config.toml
num_hidden_layers = 11
hidden_size = 512
num_attention_heads = 8
num_key_value_heads = 4
head_dim = 64
intermediate_size = 1024
vocab_size = 32768
hidden_act = "swiglu"
norm = "rmsnorm"
norm_place = "pre"
norm_eps = 1e-05
positions = "rope"
rope_theta = 59900.0
rope_fraction = 1.0
qk_norm = true
attn_scale = 0.125
bias = "none"
tie_word_embeddings = false
parallel_block = false
init = "uniform"
init_std_qkv = 0.0432
init_std_o = 0.00921
init_std_up = 0.0432
init_std_down = 0.00651
optimizer = "adamw"
learning_rate = 0.00121
beta1 = 0.9
beta2 = 0.99
weight_decay = 0.25
lr_head = 0.00575
warmup_steps = 277
schedule = "wsd"
decay_fraction = 1.0
decay_shape = "exp"
final_lr_fraction = 0.05
batch_tokens = [32768, 65536]
max_seq_len = 1024
doc_mask = true
train_tokens = 437000000
max_steps = 9090
dataset = "wikipedia_en"
MLP neurons of a small language model. Each row is named by its layer, matrix (down: output weights) and neuron, and shows model dimensions 341-511. Each number is 128 + 32 x the weight over its row's rms, rounded and kept within 0 to 255. Numbers have three digits each. A neuron's up and down rows have the sign that makes its largest values positive.
A block is one neuron, or neurons of one layer that tend to fire together. Before each block is what it responds to, as a language model described it from the Wikipedia text at the highest values.

Prepositions opening a phrase of location, time or amount, mostly "at" or "on" before "the", e.g. "at the end", "died at Warm Springs", "at 10.30", "around Merv", "above the Earth".
L2.down667:128144052121098151092139106148161160153146153174122136141178143096121113100122207110102098089153140151081167113168048070181117152152086160138110173093121145136145190127102159152102140134133119109156120166163124161146161115154135140177113164143082124165129072118055126132098101152124052144123090106114157122141152113086113153187140122075072104192159145135107164109077147125106092134126109132160143106062166100125093147148165152108070079143142116089100081133094097205048078094124125167117065166155105106118113144106

The preposition in (also In, from, by, during, month names) opening a when/where phrase after an event, such as founded in 1989, in Boise.
L8.down103:084110037095100116124147084146151111117117065093105105131166145097155107105162103117089157109083173100147074160125134073157167159059130170197084188141127089131114148113101159145140156122103132220066124138078105131130148150157147115154118142135226159200165167121189113088121122099109127149105133104131115102121140115141141106105097093124104138074069161150094135169153154094112145131149038098100092114136162127112145161110137149165132121071160125189087145075086104134110184156139186119132109157123153081089122100128
L8.down258:129096127134126125043145121142157088105098143077177069163119157145122192124086166060166123118168108160153141102131117087108140084133121122157113138086134137174147141117144112112110090041161108134176131145160143130075099061095081137160174125101125111135156131168133083071164098172184147155156223129168156188087154076074088149106150113147128142166074117189135093167112110126164156178159185143102144159155127205144157110148150116120091161060087182137081131100117111148182155123137137152104153089131156122115179147099
L8.down527:061130074116156159218087121121099120180129160165118132123227202099126092119137110099084147171187101069185127081160178159045127115205155120155070110115172112107168129152115195123081128157130130101140145094119138098078155148162130125195101123085096191137108151168149108147164192135119207143214103172131079079086153139112146117156112072125124158199106126125171078141140154170110140087139107156111137184100151139123138054124139142138140121129118163109117129178138144183122108115116128185139111114088153142158077148167
L8.down620:114131124130141152114133175181069173164135106107173156163164064099137142142132117107116156125142051117098138104122108099142149121134114110080141122086129134080092159140142116105155114159109129106143133128098168115166132149181146148168139168134141105139121127113134068079122148096071180136108158104152198129095117125117121191150134134112044116120150134089156166110180124147117100112127114109132110128122053120112130151203171139202080078124198105134081103095137120157129140149110161135116147160124095176082116141120
L8.down747:095149131154103171124122115158099067137140079195139168094062104135150154152182156165119159185132162081106111102092135168156109129123141166113059174146111122191103119150109105115134112095131125135114079168128169181119064132151127111181089154125198168178127138117110156164138203103122123136169077140162159102094195075169132142124126139163106084172154167101058135158163084201148135102126120146147124132072120092104123160178163149113074071112164150076147201077116102087154121156108100146121107105118152113115141144113
L8.down788:090125119144127158159154098166162075113134111101121141156133121117108094069128129128141117088143124178168146135152110127142128136121145138149126120125108114173066147116168112099113166159160107167119154142141185088135109100155135077152179125146177154193096111153119182150091103195162126184108183160093149108096120110183124109133143159121137153059124153157120103124149109143134117104176082181138140097115136135157119153184099168127146133121122103000093190127129105147112127128142150050115110136113144101152131123135
L8.down956:099168112104116163129123129148194124136142146117068112137133129110113137108141141137133170155145111132091110105170155113120118142119092106129166115114144096123086125143121115134113100196150119155160118110114110119181115153164149105122076146155151156127127102098129104121138163185134126126167127165157144123119124146127128156147140156124113130111092182168078150074084109149117155072118064104092152153145127130123075171124111182160084167137131127000158173141178164147122123121149098130195121175112169096079112142106
L8.down958:110129101160139106142113135095105086100128128092145187154068130138121134132100140062168104113116110132080105147129147154166130205162112080129163148116173048154096158103141182137113138140168105121138063151123158098125117118139142113117134089124109158141132134091093127136137120163118182151100087181105073121167079107101120126136084126168115058159141110123060092153126115154111192127149141119130167120081177092137122173189070102132093150087152189000102147099115102092129114097150133151146124132101167137115160156134

Line breaks after the closing pipe of a wiki table row, above all header rows, plus numbers opening cells, like 5 in 5:03.
L2.down698:125137099136062104158054157110150093112183227103179149118157069103174164125171122109083136194144146089129080104141143129134185109150111110162071127125062138119103140088125135137142120175145092138198154155149155140151149146164134079120175136148103082116152151162115129152119166128097102135160119205046113232177137125087134130130137121087194098136109049025187118155077102142065118111172108151091143147119179089123123140098143137109161127105120207170116129152133130047111143121136105115100153112061186185166194171158

Closing == or === of Wikipedia section headings such as ==Career==, ==History==, == Geography ==, plus occasionally quote-ending punctuation or table cells.
L8.down404:095171109178106143096063131192150101056211099145133154118108099099127119064157119075107105071139101118136098144179125147062170186096140085152133138096128131087083142108103096099126133120135139170051072133150194104119190150124125129140080120124172102117186145114084148144118165164123147105201145114060114089094138102112148107142063172121099098134149146175147094084142119136087095123126145114138087079145165164148131104105111123127127167071152054162123137100117166174118115162089083118136138138104125130145121191100
L8.down545:109157089093153130172110153133115139082091115077155133112108139097170081056162169115113130151134161080175082142119144147131162180157141133119182112117088154133066143126086119046086117168161159096106161050107207158103071181192095079137094135158131140157133164106143105143116117128097080162138132160124160099119167144134125130117128082140119112154134150105198132116118113113069180147121110146104123118173106101121093120188136080151124174142173150121120075170169092146130172047144134112117180139112098149113094118161
L8.down553:157134126148121190168108162095070125129125127109127130153174119137133060149139105084155113094135123125124124161156108162103157110129140121145119162151150128159143092157169183094171144135095140099135160185159133155100085147071171098113149144129126134083100128095108084140159144072109121148176125130090113097101089192126138134146119117179127128093124140122135152094134138178067137113164087113152082172153103178093169082129119107155140117135132175015122170138150095136121148097137095121112148168127131112104157114106
L8.down605:127088166134092141128149189163081087147134150173139147133148078126161137166109132126141085162110074131183127102173146155186109110139076078075109095183142133073102161117122130163110147160127136139163130155140154115114130109067140175137122129121147148150123142049101124160161125127154109156121165097134120157144083163097149069163102093115162116097132137123123148109109156181174164189147113128172084130125125161185082117107147182122089152068113129088114108116097141163140151089058110146061159137192164124144044175189
L8.down667:156116122157156154217106146086161107102136109111141117062146109119178123125124109089130080085107127152152083158105135170072150083062103133136093127161139186115186172122146184112125166122127157155097117138119118181061138182130126152131085124097112119106161131129145176112119089114108098127100139122098112127215131088105067155123186129121107154117159142107056201132133163171150127143113092136146150126149143089110198195148101138176123091139163112122122159118052125108110088137090129153115139106129109123186122130091
L8.down680:133152146122049156182141172130182102124160147087139131177166100146119130126130159173077162128142087102124167174085120149166124112150090149116076155147098144115122126062200180155119133091164153136099107100133180114183114178179170161113081119124124109082068122132121088194131164141100073196141141100096174138154128120131150155089102189108151187135076139127112121159092152147143161146095139195145177165125133159136118095145185151145143151095114137058099126188144155113200088098143065107158114103122131107104167167108
L8.down725:193098151140127123061145144119132163136134149111103160139131091087074125119097115128118152094135106100086088087123206095186125111172088116184115153104082217144149079142135033082086145107126122125050097071149133135185101088127091153109079117131096174186142177130161107162103108125118169167077108182189140068148056120216112165111122138126116156134056131136155137147102127140095173137098116198140216143132080136091121153159145093146155124142062094197113090100122135130140125105179144078144099117167087116147118169123
L8.down900:146120156084134080068097134155159136151047147091138157146184092109155148138122159116157110115116114144129165106115163139134128082102065159096132183148092138067116105063099142143113066080129074091130053105089128123134181135136136123148109156119188171127123122147103123146130147144117099130101172141147199149125104116095098156089111099081117093120126101127109150133159148138177150173119102207148132089147090104157076175118099121090146132079167124157132123134096103091087154157110138114104168111152183137085096166188

Pipe delimiters between cells of Wikipedia tables, mostly after number cells in sports career stats and election results; weakly, dates and "Sir".
L8.down70:167129136144127140068159081096092139097107119088087146115118143121147155109154105076076161146160158190126113116129138117111126141095131119057128128157075150090172082132090132130111128075166087097096163163156155130161135158181106118089067122122176148126158052152114136132145133141123109185110063151114140137168138165146119137147101155133132101121129149123118206072049154146089139088095132105132122151118085113104142179155182097112173138154138149206156157114114171096136121138143126122083140139144075126155134151142
L8.down208:221134124209134092186136175148157187141170112115089141107121101139122100150169071151105169139185136145154104059123128119097119070134142107153170143138086085084150100212185111159144084146152175148127120123076119088151086096148143153105067115151151107055152149105118136107105115162136169084120096192122177087114165135149090233126098134136116126079161171089150120081105148187073077111182153156127182170115185136159163140169129081136107106100138160121198176088196141064118099153144072100128158066124124125052101096092
L8.down302:159103107105142207142091193142112122129168132159126133103132151133175138133146105143125111158144138100052130145177123149112150109151123104065148165158078116108082091108113108175175135160145167146159121145136136133139107113143140112132123102137112163109128104139144119153143167121141121126189067144133154103105129183155113129151126126157123169117112102149117120130054187122118147134111101127109148165125138186113206146080141170103111147144128126185178145135113132072096078131157125100140127134104149160154122092133
L8.down444:117120200151104110151077126122149125092099109192112159094126153107100148091126102118169132138199151116106201149166133177104114169124185092178067094136196113124097132115095102124155106088113137197115148101121131173076126139062135092124123085114118109161061129108133077181153107129084122111123126166126128115122125094129122119022175144133135070154081125131126121149198109144175161191175133104132107167136096188120109077115109106107142131133108126145143134104121111134163108090092153123159134116134068138128114129147
L8.down616:167109140110105141094140101146150140144073096098115092155195132143129156125062122113114112149102084171089097118161087151092127110176170101106096146078100195084175141109121126170131128116106135127122122172135165075087121175112115113103074070179123082106117178116082077153122144087117135149122194106116152109190156101144164142133128130095073143133075112091110110134123095102134105180093129107145197149162122044140130103137170104139141159131130073225105057149169141182133080083135133118153082160083113133136071130176
L8.down778:096139082100125104160080119113130144089162158145028113183096123136099162139101123141081124166103122136112128099124146135107127163119114138175122076131091110063147111183133083128127124153153139179154117115087132109124085116121184115129144137131127126121083097092154129127053160082126114188110129104137166077138162160134098135132193140137116127106103163071121175126092100097164090119109090107121152126153173149049145104153101106063131164134153115108143141116174132103078152111134151092142111155083181110109169110100
L8.down833:148139098194097141089107137153129159152093131173134165129121129147111137156123146099155109198125124086142117139167128171093107169110119091162090137121109141168148154148166175089135086136143174124168113154131165104148068132097094126145088164124115128113085138124167060141139137165127167119146058181128172157102155127122134170143127146150136186100092084129084144163127106104163129145096152143170102115087112112137186177194145077120181114115177121111099188125172168086153092129096140174192126175126108106124190091094
L8.down890:149114118183118127150152094100112107093058079130125124081125120134192154157111126112161150120103098111122160126146125129139086172145121159145107165129101136108107150158130139166122134143110174123112142149132095080145078151146172138118115121183146151135137155156145148151165142122133120105070118126124157178071142075132160133136117135125106165155093116083119163182083180171100116141121148145130125103147144103115131113145122133124156113083113134104145189153170101132071118085158089164186192135090087092053175124138

Line breaks closing a pipe-delimited table row (artwork, athlete scores, launch lists), where a new row follows; weaker on name or word fragments in credit lists and prose, such as Pic, Mil, rem.
L5.down59:122125126042100125151130158141101109096136104144104090107173106096183107144140173110128217161147102149167113142170092136180105149150102173138055128078099115162120146107115109173122085214125134107092143109180151074151148105114104069082177124167154093187139156122141158146060122153102131139148187106136130199142036110129116140111172120124085185158122096158091107113134113166105168102116096124132162136089114148127101180124133089155079130122121103178124097157102097098090080131105110132148116106140165141117161108165
L5.down116:168156102107091125138117142131136145114096188090091161131103137145129130139123112078115150082145081102115123133137133160108160177127165142150083092098138138110121082110137113136093064119093136106167115140137176152151106122137126086081153109153133101139098193114168130144072159124135126112108032142126102166173122149147122121198136138148134081147132111107148101135081088220136157135132105138151144139150137148054094127126100135148112117098110136083076152133145124067086109137127107111141135119075108163084122105129
L5.down120:134130081096086119102118140132132176123165142151120155176095123180123083096122165118127097156102119125156146119163196125119131119120136113118148088115089109143199129091106107037140144110185105162165140209077160116103106192169142135169103135084146081172172145163097123128155168073075162128109146088139143135196167145146123140147139173178137153134080096193097096114090131095204121088158114126096181139148115113132121076130135130090094100108146113134149135088058169167154150152117101146109097149105151078190095110167
L5.down227:142060117114149150137147115087103169100119102149115120139156147149198118129126175113106088154110125129111104109151112087167119118128123149121150125171130110092171140076138073116106144141134160113181134064135192175119145145182141081108151083123158113140144138142150170146178152119154107126182132105137085190081164170160133143168044117141139137126100152179102099137115121105154144126163100100099127165138100151144146130123140041089101118120130137000088102125130122173132187137125120139160115132169068143148141189127
L5.down355:099136115101144106146102110098130132105107128120099173141152131152133192105133150077141127146133181099142155137113116080097120164179157112096159158142167189088110153158162127148161160127149146182104159112160153126148085120104172159123109103141139104183155082123143099109127103085101103143136135095190153092146143094121149072141107141153128086141084152085083150118116142137085130134123121097095152121128111188152082066103142145105095122116133135130150158143161147116110177140084071146100114058126120057098176130176
L5.down529:080141160145105111170132139080125163138124147118171188154167144220092176116110070124152142102134142180153150178107161141120077141144107160163154130057120131083123067134140133166129181147101117172139067109158146089130150098168198151190156170186062083180120158131101130125092133141126148101149148144124180092141177099130140161110129141103131128141144143154130096133113120146113185132148164177165157142109085141139119200127145144178079125128130137204099053113077116119140085138107139182152159110142143141183127155116
L5.down711:109139168126094120179135185175135142134188188080093162176092119124122151143103075153133163104134106195130112165131095123140108205123170159145167191162127094095147120133080144120103097168092126147117107172183175086110097125176143095152154110166134178081118163125105113121163077158152072118139076137133153181125120141071158100106129075117138140177116118139116189168154120120127135181125172123111164122124143170105109156170067149123080154134141119208146116152099144105167095126113111122125115129167150110097130116126
L5.down930:138139133092086115131114076137108128198085116127184139179088102179091073168129172145124089061136206154119119118117098124125131168134154160131117129111101116164096092116158170138062107122118191088123087149107129083124076140100167146140096156127078166134137046166186166135132086140131191125131121107108155108120138094144142166094186086060139149137105107101149146055120116103124127139131065087157129118136084139118138130111151152155103056146149114098160171143084131141119151085120132183135131081130169133159180160145

Closing == or === at the end of Wikipedia section headings (e.g. ==History==, ===Singles===), plus occasional country names ending a location phrase (Finland, United States).
L5.down35:173081145076136110126107183088140153166184148109098112140094157115066072141145137172151079137118128096121127127129149161088080126120091122135141156107080092151164140135164169069194100135121128127112107141105175123154129089079102092127151097081107148127085135144083125116084081124098120078105130090097095170151126097121098129190124152120135132059161106035146172143159174155161116089154124127138196147140123109113137118143163085075211172140125107178137157161141134135135114170129177063102124143166110152121167127148
L5.down235:137156202165119114104086107156182104185160123180150128120112148126094134154089108080128097099132147135157091101136056126078039126121174112127144105097146156125106112200100157122096152125032133151164114157111140101071169144121160114129126117176129129126111102100099134111122092121110134134111151120170101132100076103171131151166157181137131102127129057121070065164111161165098161122120113132171183111113161119119094099119075122193148142121126117124113135148104168094136122109108135098120135129087125098131095094091
L5.down329:079175103112120158115153159085125177099110140094139104101186087135153089135091094135078157128132120118136109110091092136099141077029148149213142116202173086131119110099125112072113125149196150115141085149140107091134151166125103126098149194131155119144105130123198085149095160136079123149118130163109106111149197118196157149144160124138118119130168129095098076150186155111150163142158133121164099103127144100161169163121130101127168152144112160154155167099113130097073139161087117122104121108133141024131158128080
L5.down405:182104086160110128187128206130093186147189079114133168125071176160067048135128148109084058134111093126125089160101146126136086135122029195143130145203140102150140141150169102112155145110153185181151143109131084115081167100122112141154143138104113164117134151169091099132113107157162109102093132137140135131131145137144166111137104109092101147096158150079142189120171113122128146041123102159124193053122116088122118126119134104148187178099124127122107133153142146157146112068140152098087129145150088162161156116131
L5.down557:106125190107132114121147143120156174150152151195135115116176164164067127154122099055093185091156103096149110130153069189117146111113097139145043128128142117090122098104117149067139094104127107179128067153122170159143151139139138150129077116121048161158145093114146143129113104127117114114112091074095195111160149133117122137141160112152130122091143143122120114137110066097189051163195052107143091121115114170118114132132110164096132102173109147153133124144134079108135141116049201167127109094130090132126200142156
L5.down627:154095047130205110077179151114125124115179114114073184139104144092149128192083116131075068221156078130123093079142072131101194109053188096134147160168081125070135143155165131145155124116080219164054114101129097128150136148134189089141099064116140095087132196170151064088111134148115138130160118116169102126176069142131108111155081096119181166117106135105139104103129159168113132132153093096128072146113129182121128127109073064143187111125128148083130135091186102095204139140116107138117117137145189149115128117109
L5.down784:098117146100160145069138147067153083158144153107137081131132139105154122108107146143112156158156120107117149061139087108159155113160132041123086092117163124122155083095161152107079141130112114139093165148143135088168153090147028185136119110111133102162085152134160152135062049124120155122120138121140129118135101114151110165153118135135150131131125147093153124159177110097119169167116101085130174091158160078162100168099112072138153087109110135122122122150134133132123125171107149130092123114171138125121187134129
L5.down990:134092079130185197190118149145079145135167120087157119171109132125141127128153107096090119081125088117144094136116131128118116146122127128098127136170100120185160159118143121065134111149162068135080128148148140180161102093151130115118147118089156146116096188181103145170099130137131103110164140125075112107161147084089134121122131182130079180120046179079152096138170178147093181100171129072088141073127103027123118142139150111132205144126153124169157134143152090142093145133164150115120183154141086178110161157159

Words of precedence or leadership that open a fixed phrase, such as led (to), Top (40/Secret), World (War), Vice (Admiral), Grand, Best.
L2.down219:172088160160110110042052093145150087163129099143159136106148118177120115133088120143114109146141167139198169173121064153193087125148134123110111175124146135115097107116151093165121120161101088136144135074164094112101191109126109111106136170047114164182087092190152107086156150131143094102120176150085144136114147122117132143167110122124133103092149125115062114129141084115134082107130100093064018100102087167153133140118125098144103084116138137028115077139132140179080135123137100182108167100151156110119132074154

Names of countries, states and cities, plus nationality adjectives, mostly in lists or after commas, such as Denmark, Finland, Kentucky, German, Swedish.
L2.down655:120150185115134140176181175102120095108140155121175116133177128118150103171142125107130143141130122136121165148108126157184096168121127177119114124154121162146154103123154183119123128140183112190152146137133121104158111172141112155153135129128170140144162127189124123120073153125149182130127089138146107129061163104190091163083172111095128159163146151111121127135182102199109160170094143141142167091126186137137136161158152060118117103139081124004118145117098142070075072100123110125176108171153133084095170130138

Prepositions such as In, at, by, on that open a new sentence or clause, typically before years or "the": "In 2016", "and in December", "at this time".
L5.down6:098164098084066154129131103122106083096129144147113122089137172143118065125111106092095158117121102146124130114181110144095157074125189127127128155137110121109121126168096074171133123148155103194106090132108181174153137160092128195117149133172137103105100130146134135189110096119071103148098086169120118055117171145077143116057148119132127137143114127114158173137089119166134156144133102141104137148143135150101152114136125135110086118107136118230150092088131165137151146109155146178086080180128146123213129128131
L5.down22:105102144088081190157170150115161172214176146130136114100174134146124144112100116092102134119106119138178160189143103134122125088121101168128126140146135148096063138111130145171148137096140109173127095154136104106162136070114128088145117212103102101114155126084111151104105158129103146130135078095142142128111084095125082181126162155121075151084140115076078169099184145142106184071186116166113100167073122152139113136196081166162109106142129137085133089130159187138110142095105118174150181086088146135185154142120
L5.down190:100074114102106181143172175112121132127153123081109154093139151200130134092101152114118094113149115158142130131089130136143114123134141165172107172106104109081147104177116076182110091102118107138147112153102119182144123122121121117137114106130121143124092144049149120197100170132075095089098111079095097124142173167130090133167091115202045127136177088165147119121077146060177177095115153135158124163102152091086137158112156124138105081136142147139143112075093106147146107109145098102132108118099099159172129072062
L5.down706:119175098151111122109128115133151134093141115170148172117083132138124165142073075145092099136124084147121098186110122126113097161155141158154192118103173124136076120140185136144132058142095160163123110088105061174127121095120055083121162154137085177201156112116094124155145088110139132183159060119102083057146112159085123135098099153140100103141147164172108162149119116172163116189059137127159184090146167106131136153187060125132114083143064067183168099109137162172098072119074110089159137164191117095084108118051
L5.down797:097150143152055146144155127128121140195105168146158111082213125134126098153144114080134155107152205112087177119103119125126108121153174181177126131102163102074103127146141138104111078138165102082100147093138130118137119136120104106112200135123134146114084089092184063124173088138132132137077164093114137157082135126090129120056147125083081124116101143094107128121076128145093132151154076137128143131090143104099153148085115139122102162107106138124135226101177110176096129101144101186095095104102085147082134116107
L5.down861:154096159098100158146056092074143118121150114148193057113105131124135112092073149129124129210139131116150153133129095130109078137103097158177123142138153104143117053109123074142172088115087096134147168179142167158138113087129138133107209095131114154188087075120107121116063086147137126132105095175095124146117187119119116116089092193143105102109170088132135086186143167173140147115190118137062171165086139110122156095092148089131167126102149166121095150102079164141096099179160124086130157113136107096147131126111
L5.down926:068104106085055190170173088071096064149111172153162161068130123161138101121114095110065163092167146124159137159145162153135113077131152110148149134126145135184114115164056087160132086091137150155136100158130133139068126161147135105142137145120147150154144106137140109130188172124056147157122139141137143149133155133108117150160164133132107121140088107166134072099130093136108109104142097158114147110104125155123203199117091120153171083118134160069120192105149084179075105133150129154111171104165116155100146122078
L5.down1015:137139117175095163165112037123120105111148113117128168113104102098121148164152128154097106111146084119131223092156164134160045156140132094143137210140154139077153179149092101134131121040179145119076170145149153161141146150078156089156138126090071091090102133163125154214067098172104095116105186106104128114163149121138169113165077111118112157149180163170145172155105063197089133122138079161146193150164120108096087128096105034119120194129066147144123123075101175178102159081125140127067152134128078168170148149183

Words opening a named title or category, chiefly Best or Outstanding after "award for", plus initial periods (H. G.), named, and of.
L5.down211:115144086168086145112141176093129084140140144125097120138159143155143111180144137130201133104130124111103175122134154123158113138078096195075106112139092106139148153163168154116102096101170115128057118141181120131137126119117148127042139108159172113118106180115078127109161086111161142065122154108146169110133143125150143131151083083125095126123152123187098119106169135090137104155126125104142142070056120123128137146088136091157184127110140167099131178145109100131087094098110144162072130202139097200116191149115
L5.down336:120119154110103160151140164116135063094103125177143120088116101077150120126088084108092114091131143093141145156154115103131120133130153069128150148147090142108159149172121149155205138148104114147118091093159159147103148180145133120102169094147155181115123190152148153165131125123155127134133143118043085158184111105117132134131132086150127127127214132138138117154147123134147150170115114136104144184136149255107127091093078115091125100185140167131182115120151082106103122116161089113138190071116149095078110149218
L5.down343:177134128126100149108149146139090109089124140098079208156115115083105117148120168175151131090111104132147049156119109148131182141101146089090132123121173112184055198114089144063074115180111122197125138128101146115117080130125017113127137115116160160136111110094157154167105111099108120124172133102114151145111185204158161141090121127105183157149093042166145159082104009112197052117078094178181152119120090078142110114178152085151169181114151159086117147094125099064125087106124110079127138120132127137118133065164
L5.down436:186092117133197122138086133141136144145132096137089116133143169173147173078101164154127101100083142161183064126142148153193141113122079143097120166123117113093128176134124145096154150139102115178189123148116108142141066098123111142093196112147092144126135210121123136108071141092174161135123118135079074150129070101176120125134115096157117167120146145144150087121127110098118115103128160096124169149117134132164108103132160049148144132137108130189131140142117135179095129167160126160120127148121079120129143092123
L5.down467:145063124143128153101187160061154153134226149183099106131146210128141154114120134135104130109169138059113054133155119159125148141093075132130180181206154155113089154139100181141122123151129169146127069140033147092114137190097085096148137132119135096105093157161091104118113114099127102149099140105127055148138149164194148134121120154149121128158154068147144143147133100098110172158126142078134113150167142126178117074150104169129055155136149120110182151162097136110138109141132139091151098161128141105108099124056
L5.down676:182184116156124086178075087080113123073158127100120091147150175108121051119101165108084142123094097132165133119146177101142103177104115130120151076159153125079108166105112131086128114158172121123123122116179155113115103136104137150134117097152169142152157222158104171116129151119153104132094162096239174210078120141082117116207097141158177086106120059114108152076149203118135190134139149160162121132134142135167150123090116153144142118069159125157089140159130120094181127062143100131133128125116149130146108131117
L5.down888:247120169124105082151133086123141090146162150131128097113151181117102117116104131081092213122143151132166125134175110178148114211139073090154111163144084178173061152096189102126135134137066126131139133125118129130149161111096155093100086110133128138166120145129080088119124126137112101156138085128118121141129130133094184127134122186154182094120121160124067104118155055127120161128144056139135089122118129129179080161071117105124078163122112162136143187162115133144075144056143139200178173154160100151102167091142
L5.down907:106125107158175132178147145085144182134113147129158107139147081153084173124127178087168125123125053186160137155135068112122153123126081116124115115091090139085165108140158090095148147144107167141090184110140098108159147163113089128118091102129115131138178164131092138151136081134101128049121107121109139179157085186122130110114075104170135189117161080110134096094069120152117154123146103146097144122157130130116179111177132108095161061104144132145087148177161142089137153125097074119117120134080103174126108130204